From a checkpoint of a small transformer trained on Wikipedia: learned and rotary positions, 497M tokens.
MLP neurons of a small language model. Each row is named by its layer, matrix (up: input weights) and neuron, and shows model dimensions 256-383. Each number is 128 + 32 x the weight over its row's rms, rounded and kept within 0 to 255.
A block is one neuron, or neurons of one layer that tend to fire together. After each block is what it responds to, as a language model described it from the Wikipedia text at the highest values.

L2.up62 [165 116 172  74  88 131 136 151 160 121 103  97  89 182 130 169 164 106 147 135 144 119  68 128 170 180 159 120 150 144 121 138 169  90 151 177 127 133 163 177 131  92 122  83 152 151 144 163 134 102 124 127 185 113  78 156 136 145 170 114 122 141 146 119 144 101 182 164 163  91 145 163 122 125 162 131 176 131 109 130 184 127 131 125 155  72 124 152  95  77 132 140 144 153  97 141 106 158  89 103 119 135 135 139 133 136 125  91  91 109 128 115 128  79  86 162 128 157 144 102 119 200 141 118 117  92  37 105]
L2.up393 [106  79 197 117  90 118 136 164 155 125  89 133  93 184 105 145 150  77 114 100 124 133 134  80 121 157 189  88 123 148 113 102 159 135 112  96 162  85 199  89 176  40 116 151 124 167 136 148 133  95 150 157 108 133 127 108 166 108 194 172 108 124 171 191 111 159 131 110 100 123 163 119  81 129 149  94 107  92 120  63 124 138 119 222 137  98 127  86 205 125 134 104 149 162 119 128 146 151 130 105 145 152 124 132 137 153 162  69 112 132 161  84 168 133 123 145 106 197 141 100 159 146 152 131 164  77 114 203]
L2.up431 [ 95 129 136 105 126 158 165 177 144 122 134 116 109 112  93 129 132 104 118 169 207 131 120  90 110  93 164 138 126 194  88 153 182 124 120 113 148 140 161 101 146 147  82  49 119 150 121 157  95 187 176 103 102 118  74 155 112 123 160 105 158  96 186  94  92  91 158 149 140  93  90 133  92 150 131 148 118 127 126 108 137  80 144 139 108 115 175  90 130  78  95  97 106 139 162 130 156 191 109 171 111 103 174 131 103 127 147  54  30  74 130  86 151 117 186 137 140  92 158 212 158 155 116 128 148 102 136 140]
L2.up492 [132 135 118 133 147 137 133 179 157 100 140 127  81 136  59 118  72 121 107 112 145  74  64  83 139 174 166  96 149 113 164  83 185  97 158 135 130 159 158 127 188  59 127 101 118 142 167 164 121 151 101 143 140 184  81 135 130 125 165 180 139 138 107  62  80 147 157 120 132 112 132 163 121 112 124 127 139 140  93 145 114  48 135 211 141  96 171  96 165 144 167 116 117 137 171 142  90 152 124 163 153 152 103 105 158 101 136 122  86 118 215 128 152 114 141  90 184 129 171 133 138 159 186  85 147  52 136 143]
L2.up659 [205 134 189 120 145 108 200 110 141 142 141 119 102  94 150 167  94 129 113 118 154 156 113 111 106 154 153 101 132 139 142 189 120 112 125 172 132 142 133 189 108 168 105 126  83 130 136 211 138 165 193  76 129 185 139  73  81 118 146 125 131 157 118 120 112 139 104 154 173 107 122 151  95 108 121 112 142 144  78 168  75 133 121 169  94  36 189  99 187 137 126 170 129 156 177 135  98 132 140 108 176 155 167 167 149 152 106 143  90 108 160 163 154 169 146 142 101 149 159 145 157 127 176  92 151 102  91 110]
L2.up679 [ 94  82  95 110 102 147 112 170 118 138 107 101 149 120  98 100 178 138  82 184 137 116  85 121 137  93 146 156 153  99 172  93 211 191  94 173 187 176 126 129 161  83  91 136 124 178 171 132 121 156 119 179 147 140 104 150 180 112 127 141 137 158 127  76 137 133 163 149 117 114 106 118 173 123 134 128  93 120 125 103 116 155 139 186 153  58 171 142 155 133 119 106 111 173 173 129 133 157 113  89 128 122 147 116 157  77  89 125 103 126 124  66 100 110 120  66 112 142 154 124  92 144 181  96 136  69  61 128]
L2.up762 [124 175 107 135 147 124 130 173  95 135  99 152  54 174 123 154 173  82 118 132  92 119  98  75 113 131 167  70 143  58 129 151 170 114  77 167 198 150 154 124 165 104  72 130 155  82 177 123  84  89 146 135 160 110 121  76 135 144 167 139 128 145 168 126 117 113 124 125 127  92 135  96  73 119  91 113 134  98 153 104 129 199  95 125 157  91 168  96 155 149 154 161 145 134  54 173 147 182 138 106 172 108 165 113 188 138 175  93  81 113 135  94  79 133 142 151 156 168  98  50 151 150 147 162 128 103 112 130]
L2.up825 [ 96 168 189 119 106 112 150 119 155  97  36 102 148 159  21 127 112 116 127 130 154 138  91  90 176 143 122 142 162 138 163 131 168 152 107  87 108 136 158 128 184 117 151 113  61  95  92 147  98 149 134 144 157 168 125 128 174 169 200 164 169 131 134 159 133  76  97 157 166 107 105 128 102  68 142 121 131  80  83  93 121 127 117 170  97 111 139 108 124 144  96 157 128 151 150 148  89 113 125 144 102 188 131  79 153 120 139 150  99 129 138 114 121 101 136 186  94 146 160 127 124 189 119 135 118  90  80 153]
L2.up1126 [112 129 177  37 109  97 119 108 107 133  93 125 100 118 105  94 138  46 109 147  80 120 105 136 161 124 137 138  95 104 118 121 138 155 128  88 137 112 146 123 117 123 175 123  90 145 115 106  83 113 138 152 170 183 124 115 189 150 151 110 129 155 143 183 106  97 138 159 153  74 167 224 116 152  94 119 109 155  67 136 124 126 134 160 158  36 134 117 126 163 105 105 153 129 128 167 105  96 121  86 140 163 150 132 153  68 140  95 101 130 134  73 111  90 146  65 142 188 153 166 131 170 144 143 108  83 109 169]
L2.up1142 [121 117 134 138 114  91 139 135 147 136 135 103  57 122 136 179  54 103  85 123 122 150 108 127 142 194 124  92 200 134 116 123 137 161 131 165  71 117 188  94 130  98  92 161 133 169 157 101 120 106 160 175 128 121 108 164 150 134 137 151 160 132 165  74 138 120 106 115  91 142  91 128  93 179 128 121 125 165 183 162 127 128 157 214 162  82 180 111  71 115 126 141 161 213 110 167 107 164 147 111 150  75 105 168 141 126 135  47 133 147 158 108  62 153 186 126 109 163 158  89 109 150 142 129 159  93 104 131]
L2.up1185 [149 103 121 192 156 149 133 162 131  89 151 109 106 115 133 149  82 128  98  85 153 142  97 174 101 169  95  85  70 124 145 100 143 180 137 141 143  71 159 124 165  89 168 120 140 116 120 133  93 133 116 134 140 153 116  99 176 125 146 121 135 103 163 153 172 131 136  80 166 125  88 164 103 145 125  58 127 147 130 127 116 203  85 130 109  64 131  84 144 145 166 112 186 122 134 165 151 150 114  90 150 142  92 102 133  98  94 114 134 139 177 142 111  61 145 142 126 145 104 152 150 178 112 145 150 114 117 175]
L2.up1309 [137 178 195 161 177 127 180 149 162 151 114 125  94 141  92  89 159 109 118 116 118 134 147  95 105 100 191 173 166 132 190 162 142 144 136 164 112 147 182  94 198 108  99 114 105 198 172 167 102 117 123  72  94 150 124  53  80 122 183 111 204 142 160  97  96 103 129 131 177 110 161  91 103 114 126  95  93 125 111 148 167 139 103 168 136 117 158  75 108 145 141  95 144 142  99 155 126 126 162 162 143 144 142 145 113 143  86 160  99 137 156 121 149  71 181 150 119 123 153 107 137 114 120 107 157  92 128 110]
L2.up1384 [ 39 113 178 171  76 136 165 165 134  58  99 151 129 129  94 155 129 136 158 125 145  81 104  69 167 126  97 113 147 148 129  94 148 124  48 112 123  72 134 167 141 125  69 109  96 134 128 203 101 181 150 180 138 104 177 121 121 130 172 174 135 142 122 115 130 108 135 110 128  90  88 160  92  90 131 152 135 157 160 163 128  92 187 151 114  98 153  94 117  86 156  31 143 186  88 113 125 201 111  98 126 115 150 144 155 101 148 117  76 117 171  83 122 136 126 141  94 147 116  90 118 136 167  97 106  97 124 201]
L2.up1400 [103 110 139 150 132 137 176 159 109 122  99 147 104 157 134 100  86 116  87 122 132 107 110  93 146  84 150 146 145  95 139 161 126 120 107 140 157 132 165 135 161  90 115  86 191 169 165  96  79 154 134 126 126 122  93 152 104 115 141 163 166 114 147 136 122 104  64  97 131  86 118  95 118 170 136  95  96 197 137 105 105  54  88 152 162  56 140 104 116 159 117  73 123 177 102 157 183 172 146 132 110 112 122  67 151 133  98  69 101  94 208  78 141 124 160  93 111 135  92 136 165 132 157 142 165 124 103 142]
L2.up1446 [136 129 156 157  82 122 132 116 132 136 113  91  89 155 129 181 102 136  79 105 113 114  82 137 140 170 121  92 122 141 179 114 118  84 104 170 155 111 159 125 176  92 125  67 126 204 133 116  58 145 164 164 132 120 131 108 149 120 100 189 129 139 141  65 114  86 148 159 109 111 171 139 143 152 111 163 121  96 102 138 126 117 156 211 189  69 189 122 121 130 141 101 127 135 174  93 158 160 129 116 105 166 187 168 149 132 185 138  96  78 185 108 187 119 163 112 154 149 150 120  96 174 151  60 119 143  51 158]
L2.up1531 [116  98 152 124 103 174 136 118 157 168  80 132 154 142 111 134 116 119 101  73 140 131  80 138  91  87 173 144 118 135  94 143 187 144 169 176 112  59  91 119 139 102  92 139  98 103 162 117 133 146 111 148 129 133 126 172 153 100 138 116 163 114 182 147 161 106 120 154 168 141 110 161 113 118 122 119 139  87  84 130  88 117 195 164 136 126 189  60 132  99 120  64 147 148 145 146 130 189 139  57 113 124 182 134 143 124 143  41 124 101  98 122 121 129 128 129 139 159 125  61  96 184 134 152 157 108 111 118]
Description: The word "as" naming a role, form or identity after verbs like released, served, known as, plus "as"-initial word pieces (associated, asks) and became.

L9.up161 [135 157 154 149 163 129 134 177  87 114  70 132  99 124  71 123  64 135 145 142  62 104 155 146 102 130 139 140 157 137 172 132 154 159 102 141 124 104 151 104 185  92 119  59 105  66 159 154 120 130 177  91 176  86 154  97 143 165 166 151 141 153 174 122  72 148 184 163 166 111  97 109  55  93 143 137  86 156 128 132 110 152 122 110 139 142 151 115  32 104 118 119 154 176 139 140 147 157 116 111 135 126 152  83 135 125 167  65  91 128 154 172 163 112  94 108 136 180 139 183 116 140 149 141 167 121 151 104]
L9.up687 [121 209  76 145 121 101  97 149  93 142 110 160  56 132  93 165  93 173 166 136  93 119 168 105 129 137 106 193 103 153 117 157  94 126  80 169 182 135 133  50 158 141 149  97 127 163 103  87 123 124 107 111 127 102 118  89 151 140  92 134 177 161 148  85 121 114 119 186  97  87 134 137  75 121 105 143  74 179 122 101 161 125  66  46 180 133 114 100 128  45 106 131 140 162  82  94 112 147 124 126 103 199 114  95 189 163 137  69 109 150 192 110 107 107 115  95  88 103 107 136 153 134 148 121 122 132 124 107]
L9.up795 [ 97 175 119 119 170  76 130 170  84 140  56 133 118 128 133 113 152 172  79 112 144 100 119 158 147 110 137 165 105 115 170 142 113  92  55 102 190 149 122 151 134 184 177  89 117  92  60 209  88  90 185 160 125  77 121 151 159 147 147 182 143 196 116 118 110 127 146 204 114 131  70 127 137  90 123 133  89  98 154 119  76 170 104 117 158 110 111 126  80  82 120 158 177 116 111 228 141 136 156 181 157 147 111 134 209 128 117  98 129 136 157  93 128  91 108  53 114 187 106 134 138 133 142  86  99 135  85 161]
L9.up1269 [ 83 146 131 143 208 122 153 176 129 168 133 134 125 158  97 168 143 142 131 153 107 103 156 113 124 157 129 122 115 190 128 113 102 166  81 145 112 146 184 117 102 174 137 117 120 137 119 130 119  82 178 135 145 108  59 118 149 191 129 129 156 160  98 103 147  92 149 171 105  99 111 148 106 114 124  77 108 148 147 138 112 221  95  87 115 125 127 135 116 132 148 130 183 218 136 190 123 161 144 141 134 130  93 168 172 125 182 140  90 109 180 129 150  82 152 163 119 132 152 126 135 182 134  90 110 106  84 107]
Description: Opening piece of a word split into several tokens, usually right after a space, such as ra(ting), est(ablish), li(mited).

L2.up112 [120 180 121 136 130  96 103 127  92 102  64  81  91 184 105 166 140 133 103 145  92  95 149 111 111 201 158 125  99 141 151 127 136 163 105  58 150 140 159 136 117  72  90  90 168 170 125 148  57 134 189 118 151 127 106 119 130 188 123 176  87 151 156  88  57  83 187 136 113  95 159  86 142 148 116 140 113 176 133  65 131 101 181 105 141  70  93 115 115 146 153 117 181 136 160 154 203 145 105 149 118  98 131  99 119 142 171  91 130 124 159 127 115 105 132  96 111 195 184 100 125 155 151 145 115  97  91 114]
L2.up146 [136 151 150 106 200 118 139  88 117  85 131  92 121 155 103  89 150 103 122 143  93 164 126 123 163 117 133 159 188 110 191 162 167 153 187 159 140  79 112 113 141 110  59 136 127 125 141 101  81 162 124 102 109 138 142 114 142 187 163  79 125 129 146 139  76 130 103 108 112 130  48  83  87 111 102 126 129 144  74 114  83 122 115 109 181  88 120 107 108 140 108 142 149 110 110 159 150 174 143 103 137 115 140 140 139 134 111 107 108 110 141 157  78  75 140 148  97 126 113 110 119 171 171  98 155 121 119  85]
L2.up357 [119 153 152 166 102 117 111 148 105 128 102 144 156 166 120 167 128 167 104 186 147 119  77  97 102 123 123 120 104 170 160 179 109 150 112  99 134 133 109  89 122  73 115 154 150 143 115 115 127 130 106 152 185 151  87 154 134 139 154 165 136 135 124 144  49 129 172 150  79 135  75 163 124 121  98 138 119 107 165 143 124 164 151 171 163  85 107 155 132 105 138 114 109 152 144  76 153 142  89  85  54 108  93 103 141 141  75 109  86 149 136 143 143 103 123  72 157 205 103  81 125 122 150 109 137  98 133 157]
L2.up519 [128 101 126  94 118 145 119 217 112 146  79 126 116  68  75 159 110  76  91 125  94 172 176  78 146 166 154 148 181 133 142 106 165 112 143 124 111 121 108 134 105  81  88 141 141 133 169 215 114 132 121 183 144 129  79 138  94 163 108 158 168 170 134 159  90 150 163 154 118  86 126 124  93 105  95  77 117 109 114  80  94 133 203 160 121 111 152  91 153  80 128 127 148 112 102  98 134 221 114 157 171  85 149 144 172  93  83 123 112 138  78  94 178 116 157 138  84 122 142  96 176 218 190  93 141 137 138 117]
L2.up565 [ 78 229 130  95 144 148 126 106 111 151  89 149 109 147  94  85 123 133 150 159  93  97 101 114 117 100 174 153 134 104 130  70 117 184  44  93 150 154 201 111 174 189 160  67  88  93 132 121  83 160 152 144 114 111  99 128 144 146 161 161 153 113 109 125 141 124 140 146 109  61 132 115 105  95 139 141 148  92 105  81 124  93 144 153 124 149 118  94 161 116 173 113 172 169 153 153 134 142  84  90  74 167 177  67 115 106  83 125 115 101 135 172 152  73 203  74  67 131 150  98 123 100 107  96 100 122 135  87]
L2.up574 [ 91 210 181 133 112 170 146 172  96 120  30 116 131 149  25  61 108 118 124 130  99 162  72 152 101 158 193 126 114 133 156  86 155 160  77  74 132 110 138 124 136 156 119 120 144 129 110 137 130 104 154 142 144 158 100 122 129 104 141 143 166 116 117 116 110  74 155 148 164  80  97 150 120 190 142 135 101  93 148  71  76 113 158 145 113  90 172 101 169 113 154 158 167 182 147 184 145 107 119 167 147 137 113 123 145  76  89  56 110 135 136  80 163  40  95 136 143 167 197 166 133 138 104 154 118 114  63 120]
L2.up589 [104 176 154  72 122 135 136 125 158 155  73  79 133 134  86 185 140  89 102 135  99 116 122 102 122 128 173 133 111 163 159 127 131 168 194 111  87 113 158  77 134 120 169 131 127 143 111 150 135 122 111 153 128 137  95 121 160 123 119 106 130 168 146 127 121 138 103 107  76 104 155 184 112 108 101 152 163 100 132 111 193 164 166 144 165 116 147  34 107 132  94 139 168 148 199 130  80 176 117 105 127 153 205 133 173 113  41 117 102 163 125 108  72 138 204 112 140 146 153  95 130 140 156 110 110 135 114 107]
L2.up617 [151 146 101 150 166 121 144 213  98 125 123 132  48 105 139 133 130 181  45 126 112 166 157  93  80 104 139  18 106 163 153 165 124 145 145 175  85 161 133 143 105 144 118 150 149 110  98 131 107 108 165 137 108 117  92 120 119 138 117 161 185 135 133 155  91 118 114 166 124 106 140 114  90 131  85 109 112 115 136 138 114 134 118 151  93  38 134  88 137 165 148  94 125 135 154 143 131 206 117 134 141 170  91 158 168 127 143 124 125  95 136 108 110 156 161 133  80  94 163 134 186 162 157  40 210 136 131 116]
L2.up867 [112 141 130 109 193 134 171 176 152 125  91  99 142 167  91  91 140 158  65 147  45 110 158 123 104 144 179 139 126 140 164 133 147 148 175 134 106  99 135 110 131  67  62 119 149 133 147 127 107 104 157 117 107 156 106  79 169 139 160 147 116 116 148  57  45 144 171 113  80  64 130  90 130 128 129  71 142 111 117 104 158 133  97 153 116 124 115  85 151  86 121 137 144 117 186  91 177 133 126 124 117 173 145 122 143 159  83 152  81 114 122 107 122  92 131 127 143 153 158 124 111 125 156  86 151 124  88  97]
L2.up1055 [154 119 112  90  92 206 165 195 108 110  67 126 153 172  68 127 120 143  82 157  40 100 163 102 101 110 168 142 152 185  93 102 189 147 105  57 124 115 117 107 145  24  90 152 133 176 162 104 130 130 128 109 145 144  96 155  91 148 117  79 136 109 155 153 112 111 136 147 162 106 141 137 156 110 140 164 208 147  43  91 141 159 108 195 161 144  97 129 174 110 173 122 176 137 113 158 179 119  77 140 136 126  84  42 110 111 131  96  89 109 125 138 127 126 114 111 167 125 148  47 119 102 127 115 107  98 104 104]
L2.up1102 [ 95 130 127 161 125 114 197 112 127 100  87  88 115 137  97 141 138 147 145  97  94 132 143  67 126 116 154 102 163 164 180 171 136 190 112 152  77  86 149 109 100 121 104 139 109 158 109 146 101 163 120  58 127 157 134  89 120 177 150 197 180 133 188 127  90 180 143 141 179  83 112 105 133  86 108  87 173 134 130 142 126  84 171 129 150 165 162 105 148 133 184 114 144 107 102  63 163 162 131 116 134  97 122 135 136  84  94 125  93  92 147  92 112 109 163  99 143 131 145  59 107 100 180 125  99  96 111 130]
L2.up1111 [128 157 129  91 161 108 116 119  83  98 109 105  89 109 114 119 112  49 142 164  79 130  72  91 148 185 155  96 167  86 173  61 170 145 144 112 138 141 155  76 130 120 152 163 115 147 134 134 127 158 155 139 118 149 129 137 152 115 123 111 168 121 151  80 140 126 179 111 102 116 154 139  64  89 115 153 101  89 117 134 121 149 139 132 135 110 133  73 145 112  95 119 176 115 138 150 137 146  64  46 132 167 167 124 140 102 132  84 107 116 178 114  49 113 148  66 156 103 188 137 125 122 150 112 147  75 105 131]
L2.up1155 [ 78 101 133 111  89 188 197 164 134  98  54 104 168 151  64 139 199 102 124 162  95 148  99  89 134 142 151 137 140 141 149 129 145 183 114 105 104  90 153 112 133  65 118 146 169 188 183 105 146 109 176 103 103  94 122 139 121 163 126 174 147 112 120 194  87 160 155 125 109  65 121 163  65 108 134 133 163 119  93  91 185 161 119 185  86  88 114 114  88 128 128 111 120 173 128 139 151 107 166  96 143  79  84 133 100 113 109 145  99  98 110  79  74  57 148 205 141 160 104 124  82 158 132  95 140  86  95 135]
L2.up1472 [ 73  91  72  79 148 122  76 110  95 128  81 109 104 119 109 105 135 114  90 117 150 101  65 126 142 137 130  95 132 101  97 133 167 224 129 123  87  86 127 130 171 134 124 137 130 110 143  85  84  79 146 161 164 160 143 111 184 218 181 169 159 166 132 106 110 102 110 150 112  50 126 121 120 134 102 119 149 147  99 133  90 171 128 112 176 152 151 128 122 109 139 153 138 185 116 148 114 152 117  72 131 105 130 153 191 113  97 137  62  68 113  81  93 122 166 147  80 150 123 131 150 138 154  57 113 103 138 123]
L2.up1473 [159 134 138 106 154 188 121 147  94 131  83  66 175  99  60 120 146 124 111 143 131 152  99 121 139 174 148 130 111 102  95  94 183 143 149 133 119 134 123 149 198 120 110 135 114 154 170 151 121 115 161 129 104 157 109 128 179 141 176 137 140 168 142 104 136 130 169 130  76 147 150 191 139 125 112 105 122 112  75 135 164 144 158 128 107  88 118 147 129 169  96 132 126 163 167  77 124 116 122 166  54 163 114 147  74  82 137  47  95 149 148 125  80  87 148  97 127 132 156 113 135 140 151  64 185 129 116  74]
L2.up1511 [168 185  96 100 145  66 149 117  88 175 113 127 114  92  77  90 133 127 166 125 100 150 150 104 160 197 191 144 153  82 122  89 158 149 102 115 129 184 138 141 197 125 169  61 143 117  88 128  87 146 114 144 163 136 102 157 150 156 119 158 138 211 171  93 101 129  91 129 103 105 124  74 124  82 113 121 160  91 104 111  68  81 120 107 138 128 109  92 151 160 136 139 166 129 155 115 128 147 104 138 126 176 150  88 188  96 142 140  93 117 145 101 115  71 134  63 128 191 174 173 129 174 145 121 101 126 110  82]
Description: Short letter fragments like t, p, e produced when a common word is split oddly, as in re|t|reat, Qu|e|en, Un|t|il, (|t|wo.

L3.up380 [135  95  96 138  94 134  88  79  98 176  53 137  64 161 128 114  96 136  65 147 141 145 175 152 140 152 129 162 164 101  85 125 168 131 145 142 122 123 167 173 142  58 151  82 138 160 208 157  83 146 161 129 150 162 151 139 141 136 161 143 125 181 123  95  80  89 115  78 124  81 154 129 164 119 109  82 125 147  99 164 103 136 164 124  97 126  89  71 140  92 165 113 109 154  75 138 158 162 145 126 128 132 186  75 100  92 139 136  92  98 159 124 121  74 135  91 130 143  66 111 171  99 180  93 168 116  93 180]
Description: Three groups: " as" after a comma or verb (as mandated, as a single), word-initial prefixes like ex-, imp- (exempt, impact), and plural s in time spans (months later, days).

L3.up1373 [111 189  98 101 173  94 156 142  90 130  94 163  29 134  78  50 127 117 147 189 121  89 146 140  92 149 190 118 180 104 123 143 156 126 101 113  98 133 149 148 154 157 134 115 109  82 117 130 131 111 152 113 149 107 158 137 107 190 163 205 143 162 166  41 155 114 123 160 133  81 143  65  99 127  51 170 158 150 120  87 124 109  84 105 121 152 157 131 165  99 105 129 141 220 128 147 146 158  98 125 143 130  91  55  87 111 114 119 109  52 117 128 120 105 152 102 122 108 143 187 101  58 165 120 130 141 128  86]
Description: Short first or early sub-word pieces (single letters like t, d, r, n, l) that split a common word mid-spelling, as in st-r-ong, 't'op, mix-t-ure, 'n'ée.